Weights of a small GPT-style language model, trained from scratch on English Wikipedia.
Architecture: RMSNorm before each block, rotary positions, no biases in attention or MLP, untied embeddings.
MLP neurons of a small language model. Each row is named by its layer, matrix (gate and up: input weights; down: output weights) and neuron, and shows model dimensions 32-127. Each number is 200 + 40 x the weight over its row's rms, rounded and kept within 0 to 999. A neuron's up and down rows have the sign that makes its largest values positive.
Before each neuron's rows, "fires in" lists the words (lower case) most often at its 100 highest values on Wikipedia text that the model never trained on. A number after a token or word is its count.

fires in: "had" 27, "and" 19, "also" 8, "who" 5, "has" 5
L7.gate941,199,192,149,231,151,154,284,222,102,192,188,176,184,108,163,248,92,136,227,209,158,180,217,235,192,177,212,293,221,226,237,209,206,228,188,239,195,185,192,244,167,194,214,189,184,260,186,274,226,147,167,192,224,196,200,182,276,201,232,192,212,185,144,166,197,254,187,212,178,189,139,240,259,206,208,121,115,219,211,201,122,162,232,209,142,198,161,149,158,239,207,149,198,225,183,176
L7.up941,273,178,177,229,288,234,214,250,174,173,190,248,186,269,237,179,203,156,138,148,187,193,270,212,198,175,131,193,186,209,191,266,179,237,179,193,190,187,219,194,237,163,119,247,231,192,214,168,182,300,204,240,188,265,254,209,146,169,230,191,288,193,153,240,189,212,232,150,210,205,140,244,186,266,185,229,181,224,241,272,225,242,187,171,179,255,248,267,171,174,196,190,188,239,201,243
L7.down941,153,193,212,289,178,227,161,144,176,148,183,148,202,249,168,208,196,270,194,233,192,169,109,211,171,157,263,188,154,206,239,186,210,141,172,190,259,244,231,217,168,188,267,260,188,183,221,212,222,146,135,199,181,170,188,223,243,248,214,221,128,131,245,155,174,187,278,191,215,214,211,153,189,170,145,214,252,192,219,202,187,171,196,159,220,161,213,174,214,249,246,224,164,185,195,173

fires in: "had" 46, "has" 17, "have" 9, "having" 4, "on" 4
L7.gate308,288,104,227,237,211,204,155,209,188,267,222,172,271,185,179,231,182,217,277,297,212,219,195,187,144,173,203,202,162,157,201,245,250,83,242,167,207,166,193,194,226,136,143,200,190,216,188,116,254,274,199,199,232,152,220,182,213,209,218,239,203,186,161,139,198,294,169,169,215,132,240,230,159,187,233,157,142,262,282,199,200,141,157,251,175,202,211,263,160,197,229,179,220,196,196,137
L7.up308,248,130,220,159,164,183,254,208,282,297,248,186,214,211,168,213,158,252,173,152,206,239,228,182,248,200,197,197,273,213,243,248,130,208,203,197,180,253,198,266,163,238,170,237,198,242,230,177,290,193,168,221,186,214,242,182,223,238,253,168,152,183,177,188,194,173,238,152,232,230,269,237,128,225,123,225,236,158,238,270,158,166,133,225,252,212,245,229,278,293,221,168,205,155,211,189
L7.down308,209,121,171,173,214,255,187,209,145,162,174,171,212,269,215,198,232,151,180,161,165,153,156,211,159,204,165,227,167,168,132,179,250,168,240,275,206,205,242,182,263,139,208,169,112,255,180,208,180,233,128,188,191,182,230,253,184,195,251,235,224,109,183,204,185,293,237,174,224,205,175,180,165,284,198,227,154,229,224,192,267,152,240,204,229,176,161,202,149,151,171,122,214,158,243,238

fires in: "the" 84
L7.gate1208,213,209,255,196,247,228,122,220,189,238,274,110,233,196,200,260,150,226,205,230,237,211,175,180,204,119,199,172,143,198,213,197,183,160,158,244,178,208,142,202,253,201,163,235,195,139,226,201,106,169,200,131,188,207,257,216,253,262,165,240,239,264,169,218,252,224,106,238,188,131,187,181,235,271,158,228,179,290,215,135,178,223,200,166,205,204,139,230,229,195,181,215,200,231,262,196
L7.up1208,162,190,216,239,120,204,251,187,151,212,256,264,260,180,158,139,175,212,179,176,146,192,248,182,205,159,260,218,185,199,194,219,108,196,183,151,151,136,172,245,129,212,244,179,269,161,227,264,259,252,260,149,253,172,157,306,202,163,176,177,184,259,210,235,240,290,216,267,130,252,103,164,172,211,177,203,182,253,256,124,225,220,244,63,173,161,142,235,158,194,213,280,198,237,249,263
L7.down1208,214,197,203,145,124,219,193,294,116,181,260,209,250,189,148,218,211,189,149,202,130,191,239,274,208,176,263,226,201,223,196,233,180,194,207,150,169,192,241,150,267,228,133,143,235,157,318,221,205,242,204,246,184,165,181,257,174,202,189,177,159,295,149,166,178,230,152,168,191,177,144,130,109,159,128,216,245,237,193,240,199,165,202,165,228,180,193,156,250,180,118,196,177,279,218,174

fires in: "his" 24, "s" 22, "its" 10, "a" 10, "their" 4, "her" 4
L8.gate1069,217,242,177,129,221,169,151,187,174,197,198,232,249,197,198,201,181,237,180,181,184,229,236,170,183,106,168,248,209,278,197,182,233,260,270,110,150,130,237,202,204,236,183,217,198,202,165,241,155,246,230,213,221,225,256,203,220,161,242,250,233,157,205,183,159,129,198,206,195,209,141,271,242,178,133,169,148,210,256,228,140,195,274,248,303,212,184,210,152,81,168,175,171,238,143,241
L8.up1069,168,269,130,194,203,176,137,178,237,189,207,208,242,245,272,116,218,308,180,267,236,268,225,216,211,174,210,221,236,194,189,206,194,222,209,201,212,187,238,152,275,186,222,211,267,162,179,180,275,123,137,223,184,149,221,116,215,153,182,126,171,190,235,197,128,127,186,207,237,235,206,208,291,228,148,197,172,161,291,241,261,268,149,213,208,199,146,196,238,198,177,212,200,141,212,149
L8.down1069,197,244,191,191,183,192,268,164,180,169,145,231,235,217,236,196,231,125,248,183,164,236,169,224,220,198,218,149,210,119,200,172,172,176,172,250,216,150,203,138,214,253,191,211,221,166,202,178,229,101,221,189,213,198,246,221,215,254,115,214,261,221,248,253,190,188,210,205,275,200,247,144,156,219,200,206,129,235,214,208,166,232,219,238,191,155,129,233,169,210,182,222,211,278,254,241

fires in: "its" 17, "the" 14, "s" 11, "no" 5, "original" 4, "a" 4
L9.gate1439,177,218,210,143,187,192,217,195,178,181,223,217,195,170,204,186,217,158,171,261,284,192,127,198,273,173,138,159,237,255,256,206,230,196,246,133,145,166,262,174,174,161,215,184,233,257,138,233,189,175,163,183,234,188,267,183,250,229,258,218,210,238,195,279,191,256,196,167,198,199,176,251,196,171,169,191,177,166,213,149,255,216,200,198,143,236,156,184,139,181,241,185,166,179,223,208
L9.up1439,247,230,116,247,209,180,190,193,218,256,225,246,287,173,137,281,188,133,146,196,213,199,212,183,273,215,216,254,173,254,216,219,165,228,183,124,218,300,215,182,160,211,199,194,183,203,216,158,207,188,235,208,159,173,184,251,212,202,144,180,234,247,203,246,247,190,172,248,246,237,148,179,149,156,218,149,236,256,171,173,205,243,229,200,270,190,184,116,186,151,307,172,158,165,197,221
L9.down1439,233,220,144,175,213,215,86,189,194,170,226,191,163,225,186,143,211,166,179,169,201,197,188,213,150,144,146,239,168,274,148,228,245,118,227,195,246,182,248,185,229,190,212,191,173,176,223,231,236,176,215,190,246,240,252,138,283,188,241,176,184,262,209,186,202,257,210,175,205,146,169,173,247,174,166,281,260,246,262,187,204,130,189,181,192,150,160,219,165,195,189,223,196,218,221,223

fires in: "his" 19, "s" 15, "bacteriologist" 10, "professor" 5, "its" 5
L7.gate869,135,212,158,198,204,213,152,175,137,225,266,172,280,158,248,184,221,204,208,123,221,183,134,186,237,176,227,239,154,172,208,180,245,201,236,160,231,285,232,140,235,246,183,192,233,200,272,208,195,157,258,200,211,228,252,192,142,205,189,191,256,185,129,200,198,248,239,217,222,222,222,169,201,263,166,273,176,136,219,177,189,150,193,227,284,183,264,173,288,235,211,250,183,180,130,147
L7.up869,187,245,177,264,239,207,117,220,187,157,216,197,234,213,148,160,195,241,259,182,191,268,224,247,152,253,268,257,216,145,177,143,180,174,191,220,143,230,196,160,185,184,181,253,222,217,209,180,215,132,243,272,203,162,184,205,150,127,187,212,187,205,261,173,293,249,163,172,227,302,250,152,226,193,173,221,171,197,203,168,196,167,207,203,223,223,175,187,238,285,210,150,162,174,200,237
L7.down869,233,227,198,145,248,149,201,183,241,123,215,157,114,157,172,216,226,242,283,232,269,148,206,266,203,217,297,252,174,246,183,197,141,223,155,220,269,131,240,112,227,256,149,184,290,232,211,184,259,157,150,145,117,210,194,252,250,157,207,160,256,209,236,215,232,184,231,228,217,172,106,246,156,273,175,170,197,180,142,166,177,219,264,218,221,254,195,170,221,176,172,153,218,115,255,209

fires in: "his" 31, "s" 16, "and" 14, "early" 12, "her" 5
L9.gate602,120,167,184,235,161,180,202,193,232,249,249,208,183,227,222,271,177,200,215,194,171,183,160,234,246,198,137,164,128,183,225,149,218,293,247,212,211,255,196,146,158,127,272,194,169,268,223,189,190,214,255,241,234,186,255,180,173,175,194,163,247,230,154,203,238,193,254,164,161,189,225,235,172,136,175,209,231,167,235,223,209,204,200,249,255,147,269,229,125,229,178,236,141,132,171,186
L9.up602,207,244,213,199,192,185,214,187,229,200,167,193,248,228,215,221,152,221,210,191,174,212,241,130,236,197,188,193,116,172,176,280,156,230,222,202,209,199,223,208,181,220,180,155,200,249,234,187,155,123,129,186,162,274,195,240,218,183,178,173,231,170,306,198,248,185,196,186,187,176,170,69,212,236,247,197,156,205,175,224,194,199,210,220,224,145,170,110,205,163,239,185,181,246,154,160
L9.down602,208,231,151,221,226,207,158,200,182,197,160,256,232,161,200,254,198,157,160,235,160,186,208,187,158,174,188,211,206,237,181,227,202,229,180,204,196,89,258,205,212,118,235,221,193,164,183,254,184,250,270,131,186,177,238,187,156,250,187,201,260,192,222,181,192,213,162,192,272,198,195,199,173,223,212,205,141,215,271,245,157,217,241,198,176,180,172,246,190,190,119,169,203,154,153,145

fires in: "an" 51, "two" 9, "a" 9, "is" 4
L7.gate987,183,155,200,183,200,123,155,245,209,252,159,273,210,207,244,179,156,193,229,221,269,168,208,182,272,215,199,193,217,250,187,274,217,161,175,194,209,268,168,178,155,180,191,189,131,192,171,200,120,238,234,114,209,263,236,211,201,217,155,212,225,196,210,196,157,208,199,207,167,216,311,255,142,163,251,217,175,188,215,213,202,215,227,175,244,249,249,261,183,219,114,239,230,171,159,203
L7.up987,224,282,176,221,206,131,214,166,221,93,162,239,164,209,181,225,254,154,181,203,253,200,258,244,196,202,125,226,144,230,214,230,231,169,183,214,190,133,177,211,142,226,133,225,221,174,168,194,151,192,267,245,214,204,177,291,201,200,219,236,185,197,205,228,142,212,277,158,167,237,200,207,291,118,132,183,244,231,188,196,239,264,141,169,185,195,135,203,251,178,168,240,201,161,173,170
L7.down987,225,229,141,160,197,132,229,158,186,193,156,199,175,232,181,230,265,126,202,124,213,127,211,266,214,213,257,248,164,184,192,256,180,183,224,244,225,231,194,207,205,194,200,170,232,206,226,202,245,213,183,191,139,248,133,194,180,236,145,170,178,177,245,142,203,157,233,151,218,214,224,192,230,200,218,181,206,241,181,215,199,187,214,122,207,242,220,157,229,193,213,180,257,162,129,209

fires in: "a" 40, "the" 21, "my" 4, "of" 4
L9.gate670,232,140,244,160,194,154,258,264,162,163,199,202,175,153,107,218,153,121,268,180,199,216,253,181,235,218,163,202,174,185,256,259,184,227,212,138,222,213,134,184,240,146,135,130,214,142,168,167,170,249,226,179,240,156,247,133,213,192,203,160,181,224,224,160,258,154,228,129,154,277,175,224,154,256,183,173,210,269,235,191,193,215,198,132,245,252,294,199,200,225,158,163,210,190,245,174
L9.up670,179,222,190,218,205,200,228,198,129,214,169,238,181,255,206,181,149,237,278,247,160,180,173,214,151,158,222,201,157,220,137,246,163,223,190,266,179,259,304,149,240,204,173,108,244,221,197,214,232,159,200,183,274,142,160,228,241,191,195,166,233,247,191,185,119,247,202,245,197,175,219,80,203,291,225,222,155,198,146,202,144,174,148,204,237,186,227,193,238,159,159,196,224,217,182,256
L9.down670,216,184,165,205,221,214,225,191,182,139,265,218,215,199,159,238,222,152,262,259,186,234,264,159,228,186,156,134,149,197,155,188,161,210,207,194,220,158,241,200,221,192,151,205,202,219,233,157,220,217,184,158,192,147,231,200,189,174,205,218,248,235,182,186,248,202,202,203,208,241,172,185,169,258,228,231,150,205,119,232,172,144,223,175,241,219,152,224,129,217,190,190,289,283,160,283

fires in: "as" 86, "where" 9
L7.gate120,195,205,269,196,207,183,233,237,216,153,164,265,217,212,248,294,225,214,209,185,247,226,219,233,221,172,252,227,216,185,175,160,216,185,205,201,290,229,185,178,264,210,215,218,189,214,166,242,209,205,299,172,177,155,216,169,252,220,195,188,196,235,238,202,183,238,240,144,256,172,220,223,246,204,188,147,188,224,191,210,173,166,248,198,281,251,141,143,195,201,175,259,210,187,124,185
L7.up120,122,190,202,180,159,230,183,238,174,227,233,145,190,146,242,219,162,144,142,187,242,191,231,223,154,179,122,220,181,181,199,258,231,193,243,237,165,161,247,153,222,192,199,216,254,242,226,192,200,167,212,144,231,266,220,191,201,221,199,181,189,143,172,181,227,208,181,207,196,188,231,218,195,165,113,220,168,238,248,246,194,234,120,259,265,185,186,179,202,167,159,213,281,144,206,124
L7.down120,271,224,168,202,185,209,182,254,194,207,235,195,145,165,220,159,146,197,216,103,242,209,186,220,234,157,162,259,219,161,192,189,182,193,189,188,248,202,239,126,214,251,217,129,251,222,315,241,169,202,125,184,225,244,251,168,239,202,202,319,178,168,247,202,232,188,176,257,164,170,194,226,183,149,194,198,176,128,227,192,206,218,274,159,231,299,238,185,184,244,223,166,223,206,165,229

fires in: "a" 27, "as" 25, "the" 9, "see" 5
L7.gate857,201,146,249,181,163,203,214,231,195,165,227,211,173,175,201,208,201,180,177,158,251,257,206,204,174,187,235,228,182,186,171,170,259,240,138,189,153,163,211,164,198,181,223,216,192,177,113,256,173,194,207,182,228,164,170,192,159,242,217,230,112,192,276,162,212,162,229,192,169,223,186,211,201,235,136,182,153,235,229,244,165,185,213,228,173,235,210,172,191,140,159,113,238,278,175,210
L7.up857,169,172,211,168,125,111,204,300,199,223,198,158,223,160,202,155,194,189,200,163,185,250,204,240,155,245,221,195,230,240,153,226,220,220,209,304,183,315,202,233,240,210,166,156,197,209,196,184,177,152,214,159,205,181,230,139,125,198,217,201,136,268,241,182,143,235,201,237,175,237,211,180,217,179,225,214,160,257,236,236,214,192,193,195,170,252,204,178,202,199,191,228,242,158,183,73
L7.down857,162,252,240,254,250,239,199,269,175,243,148,215,181,232,190,225,267,185,201,184,173,207,200,171,151,94,189,170,166,210,152,179,213,167,135,193,206,238,208,126,242,168,277,171,208,267,203,233,260,219,214,285,181,161,243,247,231,179,124,209,247,208,224,156,148,198,215,191,256,232,150,136,228,149,160,194,178,242,222,145,166,134,223,173,189,166,223,241,178,206,273,191,178,156,194,240

fires in: "the" 31, "it" 7, "his" 7, "s" 6, "their" 6
L8.gate120,159,192,172,197,216,185,212,234,93,175,259,212,297,237,158,114,149,204,150,275,227,300,213,209,253,172,157,219,223,226,232,210,216,218,248,105,158,204,240,129,122,162,141,213,206,191,208,233,239,204,194,148,150,174,220,164,214,174,187,189,220,218,194,184,190,254,190,159,135,157,240,206,227,252,138,188,153,200,206,136,119,217,232,178,233,225,169,230,227,172,159,124,286,244,220,297
L8.up120,233,183,171,167,196,107,177,192,142,249,175,208,245,193,190,225,159,152,193,199,190,168,278,202,276,248,192,160,209,251,202,199,163,190,227,213,185,186,228,152,218,234,201,213,184,192,222,209,166,200,227,210,292,199,187,145,266,231,115,244,300,189,236,233,183,238,238,172,165,220,240,171,282,250,160,212,196,109,196,170,222,176,212,222,278,189,179,228,251,229,253,171,189,219,200,244
L8.down120,238,193,203,244,128,229,148,149,198,214,208,179,158,102,205,265,178,179,229,181,204,211,243,169,165,171,177,192,208,160,174,241,192,203,211,181,181,246,258,147,165,226,173,198,245,194,228,243,253,218,195,201,195,150,204,202,187,158,179,208,242,162,149,197,201,242,125,182,228,229,199,213,147,212,189,163,197,240,174,223,240,243,196,172,252,179,194,188,227,305,210,214,125,236,213,226

fires in: "of" 19, "all" 16, "after" 6, "both" 5, "war" 4
L7.gate256,193,187,220,283,186,149,248,155,203,127,168,171,208,204,208,223,210,134,189,271,164,184,215,230,160,236,205,223,200,148,196,294,276,205,220,187,173,152,190,213,212,238,210,184,202,209,278,225,174,219,204,151,159,198,184,228,269,177,248,189,246,169,170,163,121,176,162,164,207,200,212,200,177,261,132,148,260,241,211,231,240,93,198,169,183,250,154,153,198,217,175,302,277,217,204,173
L7.up256,213,260,202,201,178,234,212,239,252,201,230,165,134,267,244,213,262,159,278,153,179,169,271,214,201,210,174,210,204,157,165,237,201,171,213,211,255,205,170,210,127,159,207,98,155,211,227,113,255,229,219,159,283,226,257,178,168,212,167,223,258,183,230,218,203,138,191,238,189,264,269,233,208,173,149,152,201,220,198,212,177,192,151,222,228,193,232,200,182,219,213,160,164,210,163,174
L7.down256,252,148,265,278,184,222,183,151,181,222,189,217,212,192,119,200,223,144,218,173,231,224,181,271,210,156,117,171,188,187,168,164,204,112,257,186,192,217,192,198,246,274,155,209,177,206,265,262,213,195,165,99,154,199,229,234,207,208,228,165,223,192,150,173,201,187,193,248,255,171,235,211,263,112,235,202,263,195,193,247,244,137,219,197,190,104,209,193,221,237,210,274,266,194,169,260

fires in: "had" 23, "has" 10, "have" 9, "having" 5, "he" 4
L8.gate136,168,222,200,148,191,221,250,265,196,240,228,129,265,143,199,272,158,162,224,149,148,192,142,211,246,236,184,210,167,223,197,178,159,167,257,157,176,268,151,262,201,152,177,206,184,175,155,273,173,187,248,158,203,165,209,162,208,234,203,207,206,238,201,181,173,256,230,192,283,196,165,258,172,169,209,251,141,195,181,215,168,237,200,246,159,168,166,217,209,124,255,179,194,177,300,189
L8.up136,203,107,210,182,131,246,141,230,126,179,153,135,181,200,195,141,162,212,205,156,194,227,218,165,152,208,246,241,222,272,240,197,187,117,164,206,197,178,248,192,190,200,160,175,215,219,196,264,238,229,199,187,227,269,216,218,208,192,191,207,117,175,164,201,210,223,224,163,159,228,212,228,203,199,179,202,225,212,94,204,133,196,245,203,187,208,223,180,161,196,225,188,156,207,157,139
L8.down136,235,131,237,119,191,209,199,171,236,147,139,140,119,147,178,255,138,112,193,239,147,157,190,199,213,213,144,274,231,152,301,152,216,210,227,213,214,206,184,208,182,205,224,215,196,225,289,285,203,195,131,251,243,223,196,188,171,154,217,253,161,137,144,185,175,203,179,228,212,146,194,269,200,163,201,202,197,145,221,258,169,104,209,228,171,223,220,253,134,197,171,234,147,240,161,214

fires in: "his" 23, "s" 22, "was" 9, "a" 6, "the" 4, "her" 4
L8.gate1165,221,188,164,141,133,274,217,218,245,193,208,190,182,233,319,216,151,193,189,181,160,261,132,173,203,215,190,143,177,212,157,247,257,186,221,239,203,140,190,133,213,144,214,193,186,184,167,163,231,154,189,229,138,138,148,254,211,182,213,272,307,200,194,200,214,151,229,172,214,254,238,222,154,224,158,242,117,175,257,224,178,189,216,199,269,210,218,200,169,199,172,150,200,201,229,241
L8.up1165,173,188,247,178,221,279,176,145,221,263,197,152,190,203,206,218,171,233,222,198,234,206,201,188,177,214,270,184,175,223,232,212,148,229,273,145,113,230,163,192,168,141,202,221,142,227,233,142,212,226,231,193,185,213,135,166,173,163,277,200,259,227,287,179,187,261,180,248,202,231,224,160,255,106,182,175,211,279,284,188,190,223,276,242,208,247,133,222,276,145,180,200,219,101,163,202
L8.down1165,209,160,212,148,183,173,256,231,186,177,224,214,185,236,185,262,286,164,209,177,171,207,260,123,267,252,183,188,259,176,144,170,153,204,218,185,114,208,172,181,235,269,251,236,150,170,191,229,161,234,193,190,204,243,167,163,198,209,196,191,204,184,213,198,250,184,141,219,182,224,212,189,189,316,223,270,124,166,201,185,216,196,198,171,156,256,244,163,164,201,206,204,170,257,214,285

fires in: "the" 72
L8.gate665,169,226,273,203,185,224,202,165,214,149,172,204,168,229,203,249,171,200,243,221,219,190,239,131,271,224,260,125,189,193,245,213,191,220,113,165,249,244,195,269,153,147,209,188,190,109,133,198,223,119,193,224,202,171,292,170,158,214,295,205,174,189,266,168,250,173,214,204,182,151,154,182,166,242,246,179,174,187,197,245,182,141,211,235,282,188,142,168,171,201,161,187,230,236,227,248
L8.up665,226,147,179,149,246,216,208,117,230,187,282,180,282,232,231,199,206,214,236,186,233,211,190,223,243,194,158,158,155,173,163,243,153,172,191,174,270,266,226,157,166,264,230,186,172,151,193,200,247,174,142,190,226,194,217,109,193,208,125,283,227,232,157,253,174,207,196,230,187,233,179,221,230,195,155,170,210,229,167,243,149,151,173,274,297,221,146,219,154,197,122,178,153,118,215,202
L8.down665,158,183,194,114,217,157,143,230,194,189,240,210,142,187,164,234,229,146,165,240,159,202,275,218,214,145,211,164,247,178,212,228,180,205,268,228,180,285,229,199,150,189,255,218,198,215,239,182,161,186,87,198,240,180,164,153,231,129,151,205,261,179,186,196,187,237,180,195,136,232,152,151,213,237,189,161,214,215,198,260,72,203,167,162,269,222,104,124,167,187,216,199,179,203,195,209

fires in: "the" 51, "first" 8, "française" 4
L7.gate1121,210,195,178,209,163,199,170,259,179,192,162,180,225,194,185,227,153,245,238,177,192,246,196,228,213,159,228,243,180,192,229,322,107,226,136,206,201,202,158,152,235,142,226,206,223,221,216,224,169,246,187,234,241,209,228,137,213,224,198,277,142,264,277,167,227,181,142,161,161,156,135,226,208,258,179,208,121,217,209,175,126,174,232,193,288,204,171,254,240,142,219,183,266,224,206,201
L7.up1121,161,217,245,170,96,280,220,257,222,145,238,239,262,207,196,195,179,234,210,178,209,201,218,193,179,170,208,126,218,211,141,211,196,203,229,220,246,221,180,189,196,193,163,223,253,177,101,210,175,164,209,203,255,126,172,190,211,172,214,201,164,224,178,281,136,240,219,316,192,160,212,112,176,157,238,226,231,160,258,157,197,135,160,239,177,153,166,218,210,159,183,170,268,190,202,240
L7.down1121,149,252,182,197,194,191,197,183,174,253,125,145,165,244,157,234,219,211,133,175,204,180,168,187,196,225,214,233,265,136,223,200,179,176,252,204,228,175,256,150,176,220,157,204,280,244,172,173,216,188,187,227,210,141,183,170,191,226,192,134,182,194,124,222,196,151,221,204,217,222,203,211,163,121,205,214,125,268,170,219,173,172,169,214,219,125,184,217,222,249,153,159,148,164,178,147

fires in: "in" 93, "of" 4
L7.gate651,168,160,101,170,275,130,171,230,210,185,248,202,245,154,221,228,169,143,190,238,239,164,166,155,220,154,190,208,192,131,238,293,231,235,123,175,165,174,178,186,148,179,164,229,197,215,193,188,228,181,134,163,197,211,190,235,163,230,193,230,210,166,202,224,215,204,248,213,173,184,113,214,213,276,160,201,197,181,252,209,210,173,194,216,259,176,225,244,167,145,230,128,168,193,235,165
L7.up651,102,154,210,130,250,195,185,149,161,265,150,195,174,189,226,176,220,190,195,219,251,163,215,186,164,163,224,202,145,180,195,249,179,187,259,185,190,281,133,164,196,159,217,171,164,208,209,189,225,175,186,200,241,150,237,159,233,179,215,173,215,249,140,223,184,221,259,233,161,140,200,197,189,269,208,209,203,190,205,206,228,196,179,179,171,134,211,196,182,219,164,268,254,247,207,200
L7.down651,175,227,247,189,87,165,233,186,178,199,239,221,148,160,172,159,189,139,199,205,320,181,209,205,130,186,249,147,218,207,234,174,176,203,220,192,168,133,209,134,223,214,81,167,144,194,224,224,285,181,184,144,209,197,123,193,140,203,224,194,231,231,159,230,171,214,218,182,203,238,236,175,248,177,154,181,183,171,169,177,205,205,210,160,249,156,154,260,172,243,155,239,282,250,180,290

fires in: "the" 24, "best" 8, "were" 8, "seeds" 7, "final" 6, "top" 5
L8.gate1416,179,233,211,215,207,233,173,232,182,212,278,174,177,170,233,197,202,305,144,233,164,158,192,184,264,252,188,210,166,263,186,180,221,184,188,230,193,292,194,150,149,143,200,249,161,192,149,142,221,174,196,140,238,156,182,181,145,183,246,227,221,252,260,226,269,171,204,188,167,177,210,216,238,249,160,269,138,203,264,151,200,232,212,107,235,199,200,254,196,215,176,188,222,180,243,206
L8.up1416,178,145,176,180,267,197,180,184,227,166,290,169,330,241,195,137,210,221,143,187,179,190,218,152,219,286,154,223,162,265,149,237,206,248,245,120,172,174,239,226,217,155,183,200,164,232,260,264,190,232,266,160,235,156,158,215,197,217,163,213,224,165,173,103,208,159,253,170,209,123,215,229,148,184,191,250,222,166,261,199,199,185,217,194,201,132,233,221,258,154,221,156,245,186,297,194
L8.down1416,201,122,248,131,249,170,218,145,158,193,198,207,196,196,169,201,219,237,203,191,226,206,194,218,286,184,133,227,190,237,190,190,190,150,184,155,212,185,211,203,181,192,188,208,140,189,163,264,206,268,219,262,227,187,207,235,232,222,279,151,206,191,216,128,203,201,202,194,263,222,240,177,207,82,190,222,226,196,247,239,192,189,130,183,218,141,167,130,254,176,240,250,120,191,249,187

fires in: "of" 42, "in" 30, "central" 4
L7.gate1515,212,156,239,226,196,234,165,192,281,179,118,180,169,156,211,172,177,235,189,198,207,153,143,220,157,187,203,120,217,181,231,139,184,202,221,174,172,183,128,149,243,202,187,199,153,78,188,257,185,156,216,178,180,143,206,218,250,170,184,197,203,209,173,155,122,251,157,177,205,162,239,183,128,286,169,134,121,173,154,238,244,171,139,197,225,246,258,203,154,260,195,218,223,261,181,226
L7.up1515,113,185,168,212,295,219,193,216,162,180,187,185,188,245,183,245,153,218,226,211,108,179,176,248,285,233,211,209,199,128,284,183,207,254,182,116,251,175,171,220,173,175,208,169,214,254,219,147,176,208,194,155,150,208,232,201,244,175,277,210,264,205,171,200,245,182,153,189,169,191,182,252,229,201,198,199,253,200,196,187,211,228,145,200,180,183,253,201,193,143,181,196,202,164,228,197
L7.down1515,204,212,225,159,150,226,240,118,93,216,196,239,207,192,99,160,139,203,285,248,187,274,159,214,116,205,244,235,197,205,176,218,193,152,234,218,131,222,199,149,208,216,217,246,202,143,195,264,186,252,215,197,303,118,136,198,233,175,273,181,193,168,187,230,181,188,238,153,213,158,233,173,229,174,223,182,184,182,197,272,210,209,212,276,190,217,211,187,164,249,224,231,203,217,179,209

fires in: "a" 22, "had" 11, "have" 9, "has" 6, "than" 4, "by" 4
L7.gate631,258,204,206,214,207,226,201,176,147,112,156,238,279,165,227,270,141,234,211,272,220,233,164,202,259,106,139,264,198,180,192,205,259,150,215,158,95,213,211,187,177,170,282,163,224,179,216,177,180,193,235,267,189,158,219,227,219,157,236,182,294,158,239,190,207,214,252,227,205,214,257,249,106,115,240,214,199,213,227,216,191,170,169,196,208,214,185,189,219,133,152,196,188,254,210,210
L7.up631,236,162,174,130,188,202,193,218,131,163,161,170,212,185,199,196,209,205,134,204,156,186,233,152,235,160,253,235,145,196,143,277,217,233,207,190,190,276,168,164,183,192,174,220,274,152,130,177,228,145,267,197,210,192,205,271,221,174,199,157,132,235,208,267,186,221,221,155,185,171,200,175,221,276,210,256,131,187,184,196,202,282,170,152,204,169,175,178,237,166,155,193,211,189,146,237
L7.down631,244,171,182,191,218,195,160,195,146,249,153,113,241,206,186,177,194,182,167,174,203,125,273,186,208,251,196,254,271,191,241,275,102,270,170,205,211,167,231,225,122,244,189,215,234,279,263,138,168,202,206,221,165,169,193,185,261,195,175,255,177,187,223,190,206,169,239,132,252,182,294,223,228,229,151,194,223,159,152,178,198,229,230,189,235,225,201,204,171,195,228,185,254,109,219,169

fires in: "as" 41, "of" 6, "on" 6, "asks" 4
L7.gate947,273,231,256,222,173,218,168,179,189,163,198,182,218,168,129,257,199,179,245,224,185,230,254,198,211,184,247,208,141,196,140,162,289,179,211,161,225,160,236,197,238,183,229,212,154,154,192,274,216,167,280,202,205,247,237,179,210,180,216,156,204,210,217,210,235,220,251,157,201,230,136,266,174,237,113,200,137,211,159,233,225,269,220,166,180,231,156,248,211,181,181,178,253,214,245,211
L7.up947,223,144,173,198,194,217,173,303,199,141,183,196,214,191,173,215,162,202,221,213,169,180,260,231,215,258,209,264,132,180,214,256,176,156,250,200,182,144,183,173,238,121,166,286,160,228,286,206,189,149,194,207,171,180,158,199,195,228,225,193,188,139,242,225,184,221,176,190,183,194,200,176,224,246,126,188,186,199,180,281,223,155,232,223,158,260,276,228,223,173,142,203,186,187,182,264
L7.down947,210,205,188,205,141,185,115,212,201,198,229,118,245,173,198,235,186,239,222,236,160,261,157,206,113,118,198,206,295,217,207,215,215,204,227,141,226,255,221,202,182,222,197,142,139,235,223,154,254,252,162,190,209,199,214,199,223,221,243,229,169,202,251,175,193,172,142,182,154,179,281,232,172,196,191,161,231,185,262,263,124,190,191,239,198,277,141,251,221,237,229,184,159,226,223,211